{
  "hidden_size": 256,
  "num_attention_heads": 4,
  "intermediate_size": 512,
  "norm_place": "pre",
  "bias": "none",
  "init_std_o": 0.00594,
  "init_std_down": 0.0042,
  "beta1": 0.9,
  "beta2": 0.95,
  "weight_decay": 0.07,
  "lr_head": 0.00603,
  "max_grad_norm": 2.0
}
MLP neurons of a small language model. Each row is named by its layer, matrix (up: input weights) and neuron, and shows model dimensions 0-127. Each number is 128 + 32 x the weight over its row's rms, rounded and kept within 0 to 255. Numbers have three digits each.
A block is one neuron, or neurons of one layer that tend to fire together. After each block is what it responds to, as a language model described it from the Wikipedia text at the highest values.

L3.up49:156135140148145073152114187131145116150036100117146159137137108110136121156133107132193148141129149068118135106181124173167068162151036114101114087148125045085176192120133129161028149104117149153092144154181164124098102157043157115131111107140135168147148120181117127135136114127126141146115120149190128147179100141113125134112104079112142099121119130172132129095062159183122115090159
L3.up119:125123096145151107157126138156128104119167129143117139228118151092187157148144159128171144117136145124159118108192122132133091087152046082148174161156096113101189200141151103174075178106167099182092134104117165070143105140097170167098123172133121134137183161199123171051187134166139183137149121161152157073152119134161125154142153117109111065151083109132166103057136146147160144125158
L3.up262:121133113154149051085147105151145055114158121182155157111050115167141134090167110147101148159134151152157174073158083114138133159152111100103176100200139147145202133126162125134113190118093143146151199148120169109097132155150118128094143104107116194092102133167176159081113057124128149072109164128139117138101126067142154189134111145124104109087104133106115150122111069093126090155124
L3.up285:146119133134145091172113148172133123099046096144153161088175132140142145114154155075114115128118100108083124071101095149152155158120124132102146146182103074124187182082191104148103145135112043102091107117088128121145144117090090138113108148153102189149167098158151095120147108108175122086137134142170089160104101137142113115108137118169151106149175165164186072121179116090202151127077
L3.up307:130118131152134137162064091152101125139108117172139133152110139120093157125103131125102145159138187166114120134127111157133126169119075166109112054179182169109173128144180122086106157160127084133153145141096135151055138144173116131065068085161125119086146092120149131108171126133154109083100100157170077148113112117126095165163068114108131114084063123140121117107124138091115165131150
L3.up393:092148091088135127105098128149096074132151103125142148108120148109091123125097135118121195142124136070122129066191118136144123167150135128152132145170132140138228124091175113168093112143090046151083142118108068150108127133105097127119105119080097157151159111152150091081110111172134134123114121214155200187120074097103097173080086149227145163170127115085124059114139132138176140117148
L3.up426:125144152113121111162100144146100091141069147128166116206153146136071129115153134102036163090127167127115121095165130130173099124124135152112177115170142098126157149132132117181090124134085094122078151095094123114156132089185122108110110145142123162123145121131129135091140118115151119115101102134170144161094155154139082123091126198142134108146077175158112167106145109132163153129132
L3.up491:154094124183116086110112120146105159085161161149174095194145139148129145121116114129111128128089178154136153107111140133160104094101071143061089119177134100091173102098117145128147146146111084119062134155119118097131166137142112111132144075103138103183092137135143152046054052136131114088118125173107129166081140141093082153071136151091197113122140096157221123117093179147192146125080
Responds to: Numeric decimal points

L2.up173:125150143109161165134062106196065102129131119158163166141147066143090095136153115106117142182139178090104078111167115116144171136109086132125110090197181166148170164133148112170104075158072092160126185140085075137147090147120129135080093079145111152078113121144129145106182103138126129100127122179158208128159049129180099134092109095117143057142153059096186053090118136048123132145153
Responds to: Decimal point in numbers

L4.up64:141101120134052048123147124148141109114124086143150122227152109114132105159159125143160183134122106068134101119104112179165121099113114105098132155116158157192175150148129115220144093166108127138135152116111227171131138122108209116206095130097130111125161139151102104140136160133105141134092188111138136170084165091130130174113108074133145092097085115101099137143170069138144088084157
L4.up182:150124114104138118167146090150131087158079205158100095166123114101141098110104106157098148120146125055180143108193136154105104088150093110095122127107134134134120115173144121125112134111079160195142146118130106153154105136182072131099105043105101158084129113149111170091089128136146156139138178162208107177132096072138110133196127114131151075083154070088156046108107120150143196143127
L4.up264:135150128177087140143158165179030085104105175095155135118143112167136153100140123107161104097091203141095133111079141193148154131159136136165130132127144084106101092151090137101117162167145107114127099121122180137095125157178156111103143081137115154109130161121162138134120167134145236117068121149204098199120147109147152135153165190189195120101084093140075153128122162110130198109136
L4.up329:151133142133112093190140183163167042125110120187153177108161119185078088076177079147129135078071115046155138104146112130159136059076095100067116090168107102101122108116133132137108152176087106089131134141180175122144102161119145122125107126138125126130105144096101112118133103178150195089100102149115088099134109182071116133142062160097219118099122149120047160116118156091141126106129
L4.up358:143117152172125083219115145151126080160106162149137135168142168168110195138154119112077138140120149058152085127147087191115117123102102173121123126163146089137153118061118133139136192160089121101091153079125149110142125148106132125128148130103115167113141157118151143103160156138129170123198132180118090075149052133104104100151159169119147150119122178133125162154132112098148100124122
L4.up401:132146145185073109103151140193043084119096193104145172137176075105099159163131159108152095124119155105149130148173059146118085023118108074164160133111155099154115136140143127146143126156155167134036123085158218124152128096108139133170125087131108131133207150096100167152101150132160161112129113116149160141123156097074133198162112172194155155121098124111097130136127136133150192116155
L4.up408:170121109127129127167069149177107081135101184106146145106141110136132140136166152108180165134148176068148098068133081123094103068084095117107098122154148163189181119140078129141098195153131113140158155089148115108119092172186085143125156133086089144109216113136165162119097131163164160123142215127158110148168073082099158137145140115148190149111125144136117128185125088104108140126160
L4.up470:147116060114055132073120147183117116124087109191124167180163157048100139108105104174145118130094174098150081109111147153135133147092097129144092146112108138127135105112178149156066106144139121174093144120147118105134122140116140190129091107092151145083124128156133146046096129112139112083168200161135180148139147095161118137068102084182156131119155090075142102175143125122146130143124
Responds to: Date number start

L3.up45:142137157163107116188139117123120088147095134095142139198147154140127140189118141112096101133093086120131085069115123115135078090107095108120140178184171126156160132098152150179083139128121132140138132116115137127176107092163131097157103135084144119206235133078131146141147124159134243191150132116189185121096146143065119152171148161190132125131105171117113098113105130142199119109150
L3.up111:144128130198086149158136153170070105135094128125141130180138161109142101132180097166148174143094150087145085114086115112170134102115104086129141138144168130121127097132129107162103133129112124167114141178165175106147098132122165165140150128103118142170206101144063143133144123225150139142059160166192066178130146101134111175066128079131142101129121111061194088134128083155115107118143
L3.up143:129156108123093140149120129162141136086098141200140115184209094064148165184139102135107131143057173110159093099188145117193081144172075158140133067121167104155132185139185083193116083143125137149127164124167120111112137097129185173159107113111128150110167169136143143150122112110180205144134154141171189152082148115130086141137132123136162132117153135123085099118083158114102199139096
L3.up147:099106081189107144117134131133139138129109090101087170189140154125183132125145105154148080129142196126174112147153142121121085093088074108135101136207115090128111157160086084164100142131137121185123149101081185083100153103126158157173107120107131164104112077150082133110116166185103163172135102133180104118117084129102155158142104122129105087113086151135144102120124144121170141087197
L3.up173:147166113158073104164160137115130080093122124121080146143174160142117133188122111159130130189158098119143078082128162138147123089135110177090178085156140150112144096087115092194064160149110097104083118119130109173120168117113120117180142097065089125162220122169130123137119073167161115103199186081147147184087154156111127113132133127188118096122113075065104140177131101108095114118108
L3.up208:118126118184120110136091153172112112152148108111137155166139124103166207099119109126141145205139143119128135088162128173096151092100104161110188126180151146132170134078191104132126147110098132161096150103110170125141102086120120147135146122095131195152177098130129100121159138149128186184158161142147114127151104108110111163105124123142131116148140124049157084067057129141084093147102
L3.up235:158162182156137154151150100178120121085139172127091138171133137136104197102095164192175149167125129140131045101143119117111081105119102132183113142128162129096148118141120137129133125090155127100089117133157177077176108151094167203111139095168134130139169132160107086128115100180130192141132144072210101141157110136080129091101173143179173082123150155140111108154189118132132125082107
L3.up377:129147145173074125105152109101123114175109142106130144172096133158179162130115103168145106183158124137111146070119084186177144107072086135110154165153179113099126129079205121156119148150115167108129132132124144098108090160074128095103147111168100120117189099135088109131152099135109168172133182076166125099085094115114157181138123112112107056069081097043119120149090098149114123138119
Responds to: Date days and re- word pieces